{
  "hidden_act": "reglu",
  "norm_place": "peri",
  "bias": "none",
  "tie_word_embeddings": true,
  "init": "normal",
  "init_std_down": 0.00293,
  "optimizer": "adamw",
  "beta1": 0.9,
  "beta2": 0.95,
  "warmup_steps": 588,
  "schedule": "wsd",
  "decay_shape": "linear",
  "doc_mask": true,
  "train_tokens": 223300000
}
MLP neurons of a small language model. Each row is named by its layer, matrix (gate and up: input weights; down: output weights) and neuron, and shows model dimensions 0-63. Each number is 50 + 10 x the weight over its row's rms, rounded and kept within 0 to 99. A neuron's up and down rows have the sign that makes its largest values positive.
After each neuron's rows, "fires on" lists the tokens most often at its 100 highest values on Wikipedia text that the model never trained on.

L3.gate337:57 43 49 39 31 37 55 46 45 67 78 49 50 59 38 41 50 45 42 55 57 54 56 50 37 57 31 58 42 36 52 59 57 48 53 56 40 55 46 54 62 42 17 70 44 62 41 42 43 55 41 26 59 54 38 49 40 47 52 54 66 65 46 50
L3.up337:57 67 54 42 39 37 51 37 31 53 61 50 58 55 51 49 63 40 46 58 67 54 65 50 43 32 22 59 58 34 38 36 46 43 63 72 60 58 56 38 29 45 54 52 51 45 55 52 37 70 65 51 58 52 51 67 50 24 41 60 51 53 53 47
L3.down337:44 62 49 45 58 61 43 59 56 63 52 51 42 49 40 52 47 33 57 56 60 49 34 51 42 54 43 48 33 54 46 59 70 34 50 53 37 53 65 63 28 55 17 72 53 70 61 44 54 47 54 40 44 58 57 53 42 75 45 25 62 52 41 45
fires on: "c", "ac", "t", "e", "ic", "ill"

L3.gate447:56 52 57 55 51 42 46 31 45 55 46 36 50 45 41 41 43 44 44 35 37 38 41 60 65 59 40 39 46 54 53 44 25 44 42 52 49 69 36 48 73 77 49 75 59 55 45 58 48 56 46 47 46 32 31 55 45 48 46 46 54 59 64 38
L3.up447:66 63 40 68 42 52 49 27 39 57 49 29 60 49 45 55 47 35 39 53 48 41 67 39 30 52 40 39 54 41 45 39 43 38 66 47 46 53 32 43 74 53 46 57 56 40 32 59 45 50 59 49 46 46 39 67 41 50 41 44 45 44 52 59
L3.down447:55 62 57 55 34 40 62 50 44 50 50 62 38 41 41 31 53 55 47 50 69 58 40 33 45 59 54 50 52 56 42 45 34 41 51 52 55 50 66 48 52 45 56 56 36 49 50 60 59 28 39 57 37 50 35 56 48 73 51 51 60 57 36 57
fires on: "r", "c", "h", "p", "st", "t"

L3.gate419:63 45 56 44 65 47 48 40 45 49 58 53 42 60 58 27 51 54 52 34 49 51 45 51 44 53 51 42 45 57 35 67 42 47 58 47 51 46 57 52 37 51 50 60 42 71 50 48 65 59 51 34 54 61 48 66 56 74 50 52 53 52 39 45
L3.up419:58 51 27 63 54 55 42 43 52 49 42 49 60 60 59 49 57 34 42 44 52 42 58 37 36 50 52 50 51 57 43 39 47 47 49 42 56 42 48 56 48 59 38 19 72 56 36 48 32 49 68 58 70 41 57 43 43 38 43 38 42 57 31 65
L3.down419:63 63 32 33 49 46 70 57 58 22 52 45 52 44 35 65 66 40 55 55 69 44 44 62 38 36 64 49 48 51 43 53 51 43 42 45 38 50 43 33 32 57 42 49 48 49 65 35 50 43 42 59 26 49 44 45 38 57 47 47 70 50 40 50
fires on: "t", "ar", "um", "e", "ver", "id"

L3.gate577:53 62 61 55 50 52 70 33 53 41 59 26 53 58 51 51 55 33 38 51 61 52 40 44 42 51 55 47 53 45 44 45 33 53 47 48 49 62 55 55 49 46 41 75 60 36 64 42 42 44 40 55 64 56 55 46 48 56 48 53 51 54 46 40
L3.up577:41 46 32 58 34 47 48 27 46 45 29 34 44 42 53 57 59 36 37 59 54 47 45 44 56 44 57 39 69 50 57 55 64 33 45 43 57 49 56 43 42 39 45 48 38 41 32 57 56 46 53 39 47 53 62 55 42 51 52 66 42 48 55 35
L3.down577:44 59 71 39 40 65 68 47 46 59 42 53 57 50 49 40 48 47 37 49 51 56 41 41 43 52 30 57 75 29 50 50 45 46 58 66 43 58 54 41 35 49 53 52 51 37 38 52 39 46 65 47 61 59 70 42 52 61 61 31 44 69 42 34
fires on: "-"

L4.gate530:51 54 55 38 54 53 55 31 40 43 66 42 73 51 47 54 38 53 35 47 48 43 47 61 53 42 45 40 52 38 50 42 41 12 60 58 48 61 44 69 53 48 37 57 54 50 52 43 58 41 52 42 59 50 34 68 70 64 42 38 61 47 49 33
L4.up530:36 58 55 33 62 74 48 47 59 48 52 34 38 62 71 54 71 59 52 53 58 42 73 40 51 37 41 38 58 59 62 35 43 42 45 46 35 55 21 74 40 65 60 51 53 37 46 49 56 26 46 46 65 38 47 52 66 54 52 37 34 52 38 49
L4.down530:48 37 40 41 61 46 55 52 70 40 61 46 76 58 46 56 63 72 44 52 56 41 46 39 49 27 62 47 47 49 46 39 51 34 47 47 24 57 49 59 48 51 61 45 68 38 44 55 26 55 61 68 60 33 35 45 47 34 52 47 32 61 41 39
fires on: "ist", "st", "on", "h", "m"

L2.gate235:38 38 56 44 20 49 47 54 27 47 76 36 60 67 56 30 47 49 41 54 45 74 59 50 52 71 38 46 44 58 56 50 37 26 53 52 43 35 57 56 52 47 42 45 58 48 50 54 51 47 58 41 56 53 51 51 58 41 59 50 50 33 49 34
L2.up235:59 35 52 55 41 44 70 50 64 39 39 63 58 33 45 37 62 50 59 24 42 64 36 49 64 59 41 54 43 67 66 35 50 47 42 45 62 49 58 46 38 52 41 38 64 64 52 43 50 43 62 51 62 53 42 47 54 52 63 64 35 46 56 45
L2.down235:49 56 54 53 61 50 47 61 53 70 43 77 44 60 59 62 32 64 51 42 32 61 49 55 50 46 47 46 68 55 56 56 60 48 37 41 45 56 44 46 53 47 31 56 28 47 48 55 40 40 61 62 61 32 71 37 46 66 56 43 54 42 51 51
fires on: "ar", "ist", "."

L2.gate41:60 36 42 31 48 57 47 60 51 33 47 14 56 62 48 35 51 53 39 48 54 63 38 63 51 78 34 60 54 42 42 58 35 53 51 69 43 58 66 56 65 49 48 41 55 47 25 63 47 44 43 40 56 45 60 53 47 33 50 56 55 54 51 43
L2.up41:60 42 37 48 65 31 45 42 49 41 62 51 76 40 56 44 46 52 46 44 48 57 44 62 42 51 45 56 54 27 46 55 66 35 56 42 49 31 58 50 43 57 51 51 59 48 27 59 43 45 88 34 63 38 55 60 67 63 47 48 44 44 55 39
L2.down41:63 43 47 53 58 38 63 45 48 47 49 57 46 51 56 57 43 55 43 44 34 48 45 75 42 61 40 51 44 43 33 51 62 58 64 60 50 66 51 50 52 65 57 43 35 51 49 21 68 53 55 47 61 24 47 41 44 64 61 47 54 51 55 43
fires on: "e", "E", "O", "ar", "N"

L3.gate241:40 38 46 55 40 51 40 59 51 74 42 53 41 60 61 44 52 48 46 51 35 50 52 69 61 49 52 49 58 59 55 42 43 40 42 59 38 46 54 54 44 78 51 48 71 57 62 61 61 36 43 45 43 44 53 71 46 47 69 54 47 34 41 50
L3.up241:66 46 57 31 58 50 48 61 51 53 44 33 57 45 41 70 62 46 41 48 50 43 33 54 66 58 43 50 58 61 55 68 37 57 41 46 51 37 55 52 49 45 50 56 56 34 47 54 65 56 51 57 63 57 46 45 49 37 53 61 56 44 58 43
L3.down241:41 53 50 48 42 66 43 61 44 47 73 66 49 57 52 64 58 76 55 48 62 43 55 32 43 42 56 59 57 41 62 64 38 38 56 58 44 40 66 58 41 53 67 40 60 55 60 45 46 41 56 52 62 52 55 47 59 48 50 46 37 50 56 65
fires on: "on", "an", "y", "ear", "C", "er"

L4.gate638:39 40 60 53 38 47 43 70 58 52 44 48 55 46 46 48 51 46 42 37 40 58 60 69 48 55 49 45 73 37 38 41 36 38 49 57 47 31 52 54 49 69 43 61 63 38 47 48 50 57 46 51 64 53 67 45 44 71 54 49 46 34 49 20
L4.up638:62 56 58 39 35 54 44 49 45 72 60 25 54 51 47 55 53 49 53 36 43 40 39 64 44 26 49 59 64 51 19 42 44 63 57 50 58 43 60 48 58 62 69 56 41 52 63 54 63 50 48 50 40 53 46 52 46 41 41 51 72 39 48 61
L4.down638:57 36 38 46 41 42 56 57 34 58 60 65 48 55 48 30 43 59 61 41 58 47 31 45 59 70 29 44 58 41 69 45 32 69 54 40 43 49 54 51 52 40 48 57 42 52 52 40 37 48 50 43 57 68 40 54 46 54 46 60 45 38 55 56
fires on: "ing", "on", "ational", "C", " C", "outh"

L4.gate544:64 35 76 48 32 41 33 52 45 35 59 53 62 50 54 37 53 46 50 61 59 55 50 54 51 44 62 44 65 47 43 54 52 32 28 64 35 38 63 49 69 52 52 47 28 63 46 47 45 50 56 49 37 66 45 45 65 57 54 55 54 32 44 55
L4.up544:60 30 47 47 49 32 64 50 70 59 75 48 53 38 57 48 61 55 54 57 55 30 44 67 68 57 50 42 49 46 44 45 42 50 47 20 34 39 52 43 46 46 63 46 49 41 70 36 54 56 46 69 39 48 49 42 59 47 58 61 40 61 46 58
L4.down544:50 54 60 39 41 59 63 62 34 27 54 62 59 64 41 50 45 34 41 45 57 70 51 63 34 62 47 39 44 63 53 52 29 33 59 50 44 59 54 63 43 43 52 27 57 57 60 58 66 50 31 56 45 82 43 61 60 62 77 33 48 52 51 48
fires on: " e", " r", " c", " \"", " ("

L3.gate518:49 51 39 48 47 52 39 33 53 64 49 28 40 45 50 34 57 45 31 44 49 35 46 53 59 67 51 43 55 56 43 40 46 55 37 52 53 53 51 44 57 58 49 51 61 48 30 44 73 45 51 52 72 43 68 59 44 57 41 55 31 50 29 33
L3.up518:35 62 47 49 58 42 51 24 57 33 38 34 27 58 63 49 49 51 59 45 63 55 59 44 39 44 61 47 64 71 49 50 38 63 36 47 50 57 50 50 45 41 43 57 52 47 44 46 53 51 47 30 54 60 52 52 57 34 46 48 53 34 50 59
L3.down518:55 52 57 43 56 40 52 47 44 47 40 62 55 57 59 43 69 73 46 32 55 57 58 49 68 51 42 52 61 48 41 47 44 32 68 54 63 56 49 51 44 41 63 41 34 29 52 51 54 40 40 45 48 34 45 51 41 50 55 36 41 52 18 42
fires on: "-", "r"

L2.gate154:44 48 49 57 29 52 44 73 42 59 69 44 70 56 68 38 38 55 49 46 64 33 28 58 51 50 20 51 44 47 43 44 36 44 71 55 58 53 56 57 43 58 23 65 61 42 28 42 70 47 69 43 37 52 62 52 48 51 58 48 51 37 50 32
L2.up154:52 54 68 41 50 54 40 57 50 60 54 47 48 73 47 41 32 47 45 29 44 52 46 53 63 49 51 62 31 39 42 39 26 58 44 48 38 55 57 45 42 60 37 44 69 53 45 46 71 61 56 50 58 46 49 73 53 40 64 48 42 62 56 52
L2.down154:50 59 42 58 45 60 35 43 49 59 51 49 53 43 46 77 70 44 67 42 43 50 54 54 48 47 61 61 52 65 46 40 56 51 47 45 50 54 48 54 57 58 66 54 54 61 48 45 28 46 68 57 47 38 44 44 46 66 61 24 43 48 52 41
fires on: "P", "ub", "ğ", "h", " h", "ist"

L2.gate545:43 54 48 58 44 48 66 45 47 38 70 48 50 53 58 40 73 44 65 40 46 44 37 51 56 38 40 42 81 54 45 40 43 55 44 50 55 37 50 60 43 51 53 46 50 45 23 58 58 57 64 65 48 57 39 44 54 38 42 66 56 51 50 33
L2.up545:56 43 35 63 42 45 59 43 30 38 54 62 55 52 68 40 61 52 59 45 53 50 30 43 48 54 49 46 79 67 33 55 45 63 55 46 64 32 64 55 48 51 64 46 69 43 40 43 68 46 62 59 45 60 38 62 45 43 41 55 50 56 51 33
L2.down545:34 63 56 48 46 49 31 62 41 26 64 64 59 50 51 49 37 63 58 49 38 64 39 49 50 30 61 57 51 31 40 47 53 42 58 47 52 58 74 61 48 61 70 41 59 46 63 65 44 48 62 47 48 62 46 31 66 41 52 40 71 51 67 39
fires on: " \""

L4.gate84:49 74 39 49 64 50 62 37 47 39 59 42 64 45 49 52 59 59 47 58 58 38 45 54 49 49 54 45 56 61 35 47 23 37 43 71 49 40 56 54 37 44 42 58 50 55 59 35 39 45 40 48 67 61 40 64 59 54 46 59 38 38 45 38
L4.up84:44 41 33 75 65 44 63 39 45 52 24 37 57 35 44 50 46 46 68 38 59 43 41 59 38 46 56 53 62 44 47 42 52 49 54 58 55 53 35 65 60 39 64 66 58 69 53 49 65 38 50 61 58 56 55 48 48 36 31 49 62 50 51 51
L4.down84:31 51 58 40 48 41 59 60 47 59 56 55 40 60 54 57 65 46 46 35 38 55 67 31 57 54 43 44 38 48 60 52 47 54 80 52 73 48 49 55 46 64 45 44 54 29 48 41 46 63 58 44 53 18 69 51 58 41 57 49 64 40 41 37
fires on: "•", "im", "om", "-"

L2.gate679:33 52 49 56 44 44 64 51 31 50 56 39 67 48 56 58 56 47 64 40 36 61 50 49 48 64 37 46 46 61 67 50 45 44 39 51 44 27 39 57 47 52 42 50 69 39 49 43 39 33 29 38 48 51 42 51 50 59 62 58 35 56 46 50
L2.up679:45 54 47 56 56 45 64 49 43 35 52 50 67 41 54 62 58 44 68 36 43 67 41 43 45 60 56 48 31 61 62 53 53 43 45 51 46 32 57 43 51 46 44 43 67 44 46 40 39 44 35 28 44 57 45 38 47 56 55 57 34 61 54 48
L2.down679:37 55 60 46 61 32 45 34 49 30 49 56 45 37 34 74 40 43 40 55 51 51 50 39 30 49 49 44 37 65 49 56 54 60 33 44 39 53 56 46 44 56 46 62 42 59 52 54 50 58 50 60 58 14 50 50 36 54 47 48 54 29 51 49
fires on: "ar", "or", "est"

L4.gate459:43 45 69 44 46 61 58 51 68 59 40 43 60 58 42 26 49 60 37 50 40 40 64 56 49 51 42 69 63 40 59 29 44 40 35 67 35 65 59 35 56 48 45 39 58 41 59 46 32 59 55 44 39 52 46 27 51 41 68 51 47 46 37 50
L4.up459:31 63 57 53 67 69 46 43 65 52 47 50 54 40 54 37 48 38 45 53 45 38 60 51 55 61 41 60 46 66 42 47 63 55 58 65 28 54 47 70 57 63 50 57 71 39 49 62 46 41 56 49 54 69 48 56 61 51 46 44 45 40 34 47
L4.down459:43 51 62 63 56 58 45 25 62 65 52 45 36 44 38 50 49 63 50 39 62 34 57 46 50 62 38 51 42 51 49 62 55 41 47 50 29 55 38 59 53 61 52 53 47 64 51 52 47 52 59 48 46 81 48 72 52 42 39 55 53 54 50 54
fires on: " he", " cont", " w"

L3.gate171:58 44 45 42 59 57 46 39 38 57 53 36 53 51 48 29 35 46 45 60 50 43 50 38 39 73 39 46 54 69 52 69 45 57 13 47 40 34 45 47 36 49 37 53 51 34 56 48 49 41 41 34 51 45 51 53 58 63 34 66 47 39 32 49
L3.up171:59 34 36 44 43 38 58 48 45 40 42 52 56 51 48 40 66 62 52 50 39 59 50 46 49 56 43 55 27 51 58 58 41 43 47 42 62 42 60 42 41 57 38 55 52 51 62 71 74 52 58 25 56 48 59 34 48 51 40 51 43 60 49 51
L3.down171:62 47 57 60 63 30 61 50 52 49 48 62 57 26 50 61 57 39 36 54 51 60 46 34 63 31 62 43 38 57 49 44 56 51 45 54 42 54 39 60 41 51 46 57 38 50 51 60 37 61 56 52 52 24 52 27 30 38 39 48 59 43 50 54
fires on: "ar"

L4.gate430:50 49 54 49 37 46 48 41 42 43 36 36 49 58 29 42 34 46 44 54 64 56 41 56 64 65 59 26 57 50 44 25 42 67 54 64 55 44 32 65 31 38 37 49 47 49 37 67 68 60 32 45 56 41 49 64 45 43 37 52 38 39 36 42
L4.up430:50 52 47 47 49 45 54 38 44 45 46 48 29 59 47 61 61 42 57 55 50 52 65 51 50 48 52 65 63 52 54 50 39 46 58 51 48 34 47 38 51 58 41 46 52 34 32 46 68 68 38 44 67 36 44 37 46 55 45 50 43 34 47 62
L4.down430:52 52 45 46 54 45 43 59 36 44 48 42 49 34 58 48 47 54 38 32 59 52 52 39 51 73 58 59 54 55 45 40 42 74 47 47 28 55 50 40 55 52 39 68 33 57 61 54 63 37 58 38 64 66 60 56 55 47 54 51 51 28 46 43
fires on: "y", "ud", "ag", "-", "ad"

L4.gate488:26 43 46 49 48 46 52 39 52 37 63 49 59 39 57 46 52 55 53 52 47 40 49 57 57 43 35 45 76 32 39 54 46 39 45 44 40 55 57 45 63 67 51 52 56 47 46 41 62 54 37 65 46 63 35 35 54 38 58 56 50 60 42 36
L4.up488:64 77 43 60 55 54 49 46 42 38 42 45 42 50 45 46 55 40 49 40 48 48 51 35 50 46 55 52 48 33 50 41 44 50 55 24 68 59 47 38 38 56 49 56 48 45 34 41 67 49 52 43 84 50 60 57 45 34 51 45 71 47 49 55
L4.down488:55 44 40 41 55 41 40 65 41 36 52 45 67 42 47 45 51 62 49 41 52 41 48 38 65 50 53 64 64 44 39 37 49 47 66 24 49 63 60 71 47 66 48 44 54 39 52 42 49 53 63 59 50 36 46 55 53 36 35 49 49 57 59 31
fires on: " \"", "\""

L2.gate42:58 37 51 39 57 58 41 54 44 72 39 40 80 48 57 55 32 40 51 46 37 51 40 47 61 47 56 46 60 39 50 55 57 57 61 59 43 24 39 44 57 32 70 40 62 48 40 65 54 34 56 68 40 69 65 51 64 49 55 50 63 62 47 50
L2.up42:54 43 56 44 51 53 58 48 37 69 33 45 56 41 36 64 46 49 58 47 49 21 55 58 39 34 44 34 43 40 54 50 57 44 52 59 57 66 37 70 52 52 60 55 45 53 38 58 53 47 62 49 55 55 42 58 66 63 64 45 40 45 47 39
L2.down42:56 57 36 43 58 45 47 58 57 68 31 71 47 71 44 61 60 48 52 39 44 40 52 48 48 44 47 50 55 48 54 66 46 56 49 46 50 39 50 44 43 59 44 32 56 47 56 62 49 46 44 53 49 11 38 57 54 63 46 50 50 55 50 48
fires on: "v", "p", "m", "l", "act"

L3.gate234:59 47 45 59 58 43 51 46 49 36 80 33 66 41 66 46 65 35 49 46 44 69 34 62 38 55 46 38 52 50 62 51 51 47 34 57 49 51 50 52 70 48 46 39 52 47 51 40 69 39 47 49 53 40 54 55 44 47 28 52 53 34 36 33
L3.up234:51 59 50 53 38 40 59 47 50 38 57 48 48 60 59 72 59 43 46 43 56 46 24 50 42 33 49 45 56 49 52 54 52 45 64 31 53 61 49 55 44 70 72 50 56 44 52 65 49 56 40 69 41 39 54 47 37 46 59 38 51 59 40 51
L3.down234:52 45 73 52 62 57 33 44 48 55 41 59 52 35 58 42 48 40 34 45 39 43 24 61 50 66 58 44 52 39 58 42 62 57 50 53 50 55 61 40 54 52 38 54 43 41 60 48 50 68 65 53 49 22 61 44 49 53 51 53 61 42 52 53
fires on: " R"

L2.gate286:46 49 45 55 55 43 51 56 32 59 44 69 70 60 53 54 41 51 46 65 32 37 48 44 65 46 39 45 44 47 48 63 53 42 56 59 18 49 44 45 53 44 61 65 58 52 30 61 66 63 55 48 35 40 57 36 36 41 51 59 48 55 58 31
L2.up286:55 60 45 42 46 50 36 50 54 61 40 41 36 26 60 54 50 52 34 55 43 34 55 49 50 32 43 35 57 62 67 68 52 49 44 50 52 70 48 49 61 31 54 62 51 65 35 54 58 59 50 67 40 43 47 38 37 67 47 39 59 36 52 42
L2.down286:42 40 26 43 54 38 59 45 54 55 48 56 65 62 47 60 69 67 53 29 37 55 50 37 59 54 45 56 50 40 37 51 56 45 42 46 69 55 52 45 53 51 56 53 42 56 52 52 47 37 43 52 44 24 35 44 56 48 47 23 54 63 73 66
fires on: "in", "b", "l", "act", "all"

L2.gate428:40 35 40 61 47 64 56 55 51 47 35 55 53 38 59 52 60 62 47 52 56 45 29 52 57 75 33 65 58 29 39 54 56 47 59 56 45 56 52 53 60 57 58 38 68 38 54 49 55 56 69 50 59 53 31 55 63 49 52 66 36 53 50 47
L2.up428:48 48 39 65 56 49 61 39 46 44 63 46 80 45 50 53 61 35 50 44 50 47 51 70 44 69 42 40 51 47 56 48 43 40 61 53 54 35 57 44 75 58 53 46 55 38 47 73 35 55 61 48 52 54 46 34 35 40 38 49 26 56 33 54
L2.down428:51 47 50 44 32 39 45 52 57 68 50 50 49 64 43 51 61 57 61 46 55 40 42 35 66 68 44 40 37 53 41 53 68 57 43 39 35 56 48 51 55 53 42 51 73 66 65 53 46 67 64 43 53 74 44 55 59 52 58 66 51 64 28 55
fires on: " w", " d", " b", "'", " ", " s"

L3.gate56:48 60 53 61 46 35 62 50 37 26 60 45 53 68 40 33 40 64 48 41 57 58 45 76 56 72 31 42 57 51 44 49 32 49 54 61 52 45 49 54 39 53 41 44 53 66 52 41 56 43 37 58 53 60 51 66 55 58 56 69 46 38 62 45
L3.up56:54 57 67 36 41 28 47 42 44 36 49 63 45 40 45 57 52 44 37 57 67 43 53 52 44 56 47 48 53 58 57 44 59 59 46 49 62 58 37 44 38 55 65 37 32 48 46 33 42 63 39 41 88 66 54 53 57 44 55 52 69 57 49 41
L3.down56:53 52 61 33 31 43 55 42 58 60 55 43 49 62 60 67 36 48 45 52 43 42 61 63 55 33 61 55 63 39 59 53 65 46 43 53 42 49 63 47 49 44 48 52 54 41 59 55 46 41 65 45 50 34 41 39 48 71 47 44 54 31 65 44
fires on: "ar", "er", "en", "I", "ib", "om"

L2.gate132:56 32 72 46 54 26 40 44 44 45 58 56 52 63 41 53 49 35 42 60 60 55 33 51 57 55 44 61 49 50 67 45 48 42 41 48 26 45 39 52 49 51 62 55 54 49 54 64 48 49 55 58 48 35 47 39 44 44 56 68 47 49 50 56
L2.up132:39 50 67 42 28 60 68 50 40 49 42 55 52 70 35 65 55 31 59 51 45 56 45 63 65 60 51 40 47 62 56 26 55 59 45 50 49 31 45 50 31 65 69 49 35 52 32 50 65 48 39 54 55 52 51 50 43 61 68 34 46 46 37 61
L2.down132:61 47 49 47 40 50 42 37 56 63 51 47 56 47 56 58 47 66 48 62 72 42 48 46 50 68 53 40 61 46 40 31 62 69 57 43 66 31 54 47 58 40 44 67 46 55 51 53 52 50 50 15 39 43 40 48 51 49 33 50 59 48 55 59
fires on: "y", "s", "I", "es"

L4.gate192:56 42 64 41 35 42 63 46 58 45 62 52 64 53 55 46 44 42 45 60 50 55 43 51 35 57 49 61 47 30 59 50 46 42 42 42 45 55 56 49 48 58 21 51 50 31 57 77 47 65 51 46 65 56 47 62 53 48 37 65 64 56 43 53
L4.up192:64 54 51 63 47 49 35 53 46 36 67 61 60 51 52 48 49 46 45 56 64 26 52 53 51 44 57 56 49 42 39 46 46 58 57 46 54 39 65 64 55 46 49 53 43 45 52 67 42 55 60 52 70 43 56 43 34 39 63 57 54 35 37 55
L4.down192:53 61 42 62 40 61 49 62 61 36 75 54 56 50 41 49 45 43 46 55 50 43 45 60 30 44 62 44 32 59 51 48 53 61 58 55 37 44 46 37 29 53 42 64 63 62 56 51 57 52 30 37 41 82 40 52 29 36 46 37 34 46 56 44
fires on: " f", "e", " r"

L4.gate211:38 46 58 54 51 50 39 62 59 40 41 38 54 47 52 50 58 43 56 43 33 59 51 60 53 48 42 52 74 29 48 51 50 49 72 34 37 21 62 43 39 44 36 55 48 38 55 45 43 48 44 41 62 42 70 43 62 45 48 60 43 37 45 44
L4.up211:61 46 44 50 48 33 46 52 37 62 67 27 53 45 40 46 52 61 45 47 32 69 44 72 49 44 36 41 68 59 48 48 41 41 74 41 29 56 36 51 75 36 50 58 49 48 60 49 44 33 42 64 35 59 56 46 60 65 41 71 46 45 64 48
L4.down211:53 65 56 56 65 47 31 39 49 58 42 40 58 55 59 56 50 49 46 61 53 50 58 71 45 52 47 55 55 48 47 41 70 40 59 71 48 50 53 51 60 51 29 45 56 52 37 39 56 56 42 40 70 57 56 48 52 45 44 35 58 58 34 48
fires on: "om", "v", "o", "e", "is", "y"

L3.gate245:39 48 43 56 35 35 51 53 28 33 47 36 41 62 45 25 51 58 44 40 58 53 43 84 56 52 58 66 53 65 44 36 32 41 56 48 53 55 56 60 40 61 46 49 39 49 48 52 47 65 40 71 39 62 40 36 52 52 41 51 56 46 57 37
L3.up245:51 62 45 50 31 37 39 50 37 49 49 49 50 54 51 37 55 52 63 69 40 48 48 54 51 42 57 52 55 54 42 21 27 51 49 55 47 41 64 48 40 44 50 46 54 54 40 47 63 65 51 67 60 59 38 54 30 54 71 26 57 47 49 37
L3.down245:52 54 29 54 49 42 32 81 39 44 51 45 43 42 58 49 36 46 59 56 42 39 56 50 65 41 52 48 50 48 38 55 56 53 45 50 47 65 44 51 55 65 55 29 46 40 50 42 53 69 44 61 52 50 39 45 68 43 38 55 58 53 55 42
fires on: " \""

L3.gate53:23 29 50 57 55 36 32 62 51 46 53 55 48 70 74 39 62 56 44 60 51 65 41 57 70 77 55 62 49 42 60 39 54 52 49 61 43 39 68 42 34 55 52 39 46 50 45 48 47 50 38 48 59 39 57 38 50 37 55 60 33 53 39 49
L3.up53:46 41 63 63 37 51 56 46 55 58 46 25 51 64 46 57 58 46 58 46 53 52 57 65 43 41 55 49 57 37 50 40 46 45 47 36 40 38 53 54 46 38 53 71 62 27 58 66 55 47 52 64 43 52 62 44 54 57 60 62 47 37 54 51
L3.down53:55 54 56 51 44 62 32 39 44 58 50 59 55 58 62 51 44 64 48 54 45 45 44 50 55 52 49 38 61 48 36 48 37 45 56 36 55 55 48 39 57 34 43 37 56 48 59 48 59 52 49 33 63 57 44 51 52 51 43 43 66 55 55 56
fires on: " I", "I", "y"

L3.gate506:57 49 63 51 52 57 29 39 20 51 64 34 61 56 46 45 61 39 43 64 60 58 31 53 48 52 49 49 61 53 52 60 42 46 54 52 39 50 62 40 53 59 68 65 58 69 60 39 56 43 37 60 48 35 51 59 48 55 28 60 52 36 34 61
L3.up506:62 39 45 63 51 59 50 49 60 56 65 69 62 33 63 58 43 44 54 53 44 51 36 54 53 53 54 44 41 46 53 57 54 47 69 40 58 54 49 48 65 60 54 39 41 28 48 67 50 57 59 54 50 50 41 50 44 61 38 42 62 60 59 58
L3.down506:55 59 66 39 60 47 30 49 47 48 45 63 66 44 63 65 65 66 34 54 55 39 38 53 46 42 52 51 45 42 53 44 62 45 46 59 57 39 62 39 58 61 29 49 49 50 56 43 54 78 56 52 55 41 57 50 39 60 44 57 56 35 55 51
fires on: " R"

L4.gate166:45 60 58 57 47 36 41 46 60 54 52 54 37 38 64 57 50 61 41 53 55 51 51 41 26 52 44 61 58 41 51 45 55 39 52 50 47 54 45 63 77 46 47 43 53 50 58 39 45 47 33 59 46 58 65 45 64 38 36 65 50 58 56 53
L4.up166:66 45 68 53 21 35 51 35 58 45 42 39 62 55 25 40 52 52 44 55 46 33 49 50 36 52 77 50 67 66 51 46 47 62 27 41 53 48 46 57 57 44 69 37 46 36 56 67 43 42 59 49 51 42 42 42 54 43 61 48 64 35 43 55
L4.down166:52 37 43 45 56 45 56 59 67 42 55 39 42 42 56 47 41 46 50 40 49 69 61 53 38 58 46 54 53 55 58 72 34 48 33 50 49 32 59 56 42 65 33 46 44 61 76 42 48 55 59 55 40 70 52 62 37 47 81 34 42 49 58 41
fires on: " pl", " r", " gr", " tr", "r"

L2.gate610:53 58 58 43 56 56 47 38 46 49 56 48 51 60 49 42 53 53 44 63 32 46 58 65 59 53 50 66 52 50 53 55 24 42 39 44 47 50 34 64 52 52 51 65 48 41 46 51 55 49 60 51 39 31 35 41 57 60 40 37 52 61 44 57
L2.up610:22 63 49 47 49 48 35 50 36 36 60 49 51 59 46 53 44 52 51 47 40 42 58 45 38 32 62 46 56 44 62 53 38 47 47 61 55 48 47 62 50 44 49 45 59 57 38 40 43 46 45 58 66 51 26 53 58 60 49 34 44 42 43 44
L2.down610:34 51 44 67 37 52 58 48 55 51 30 36 60 41 55 73 49 76 54 64 45 53 46 51 41 44 55 44 42 45 52 43 54 35 29 50 51 46 37 47 61 29 71 27 48 52 40 64 46 57 52 49 52 48 40 50 68 57 56 45 58 52 37 39
fires on: "st", "f"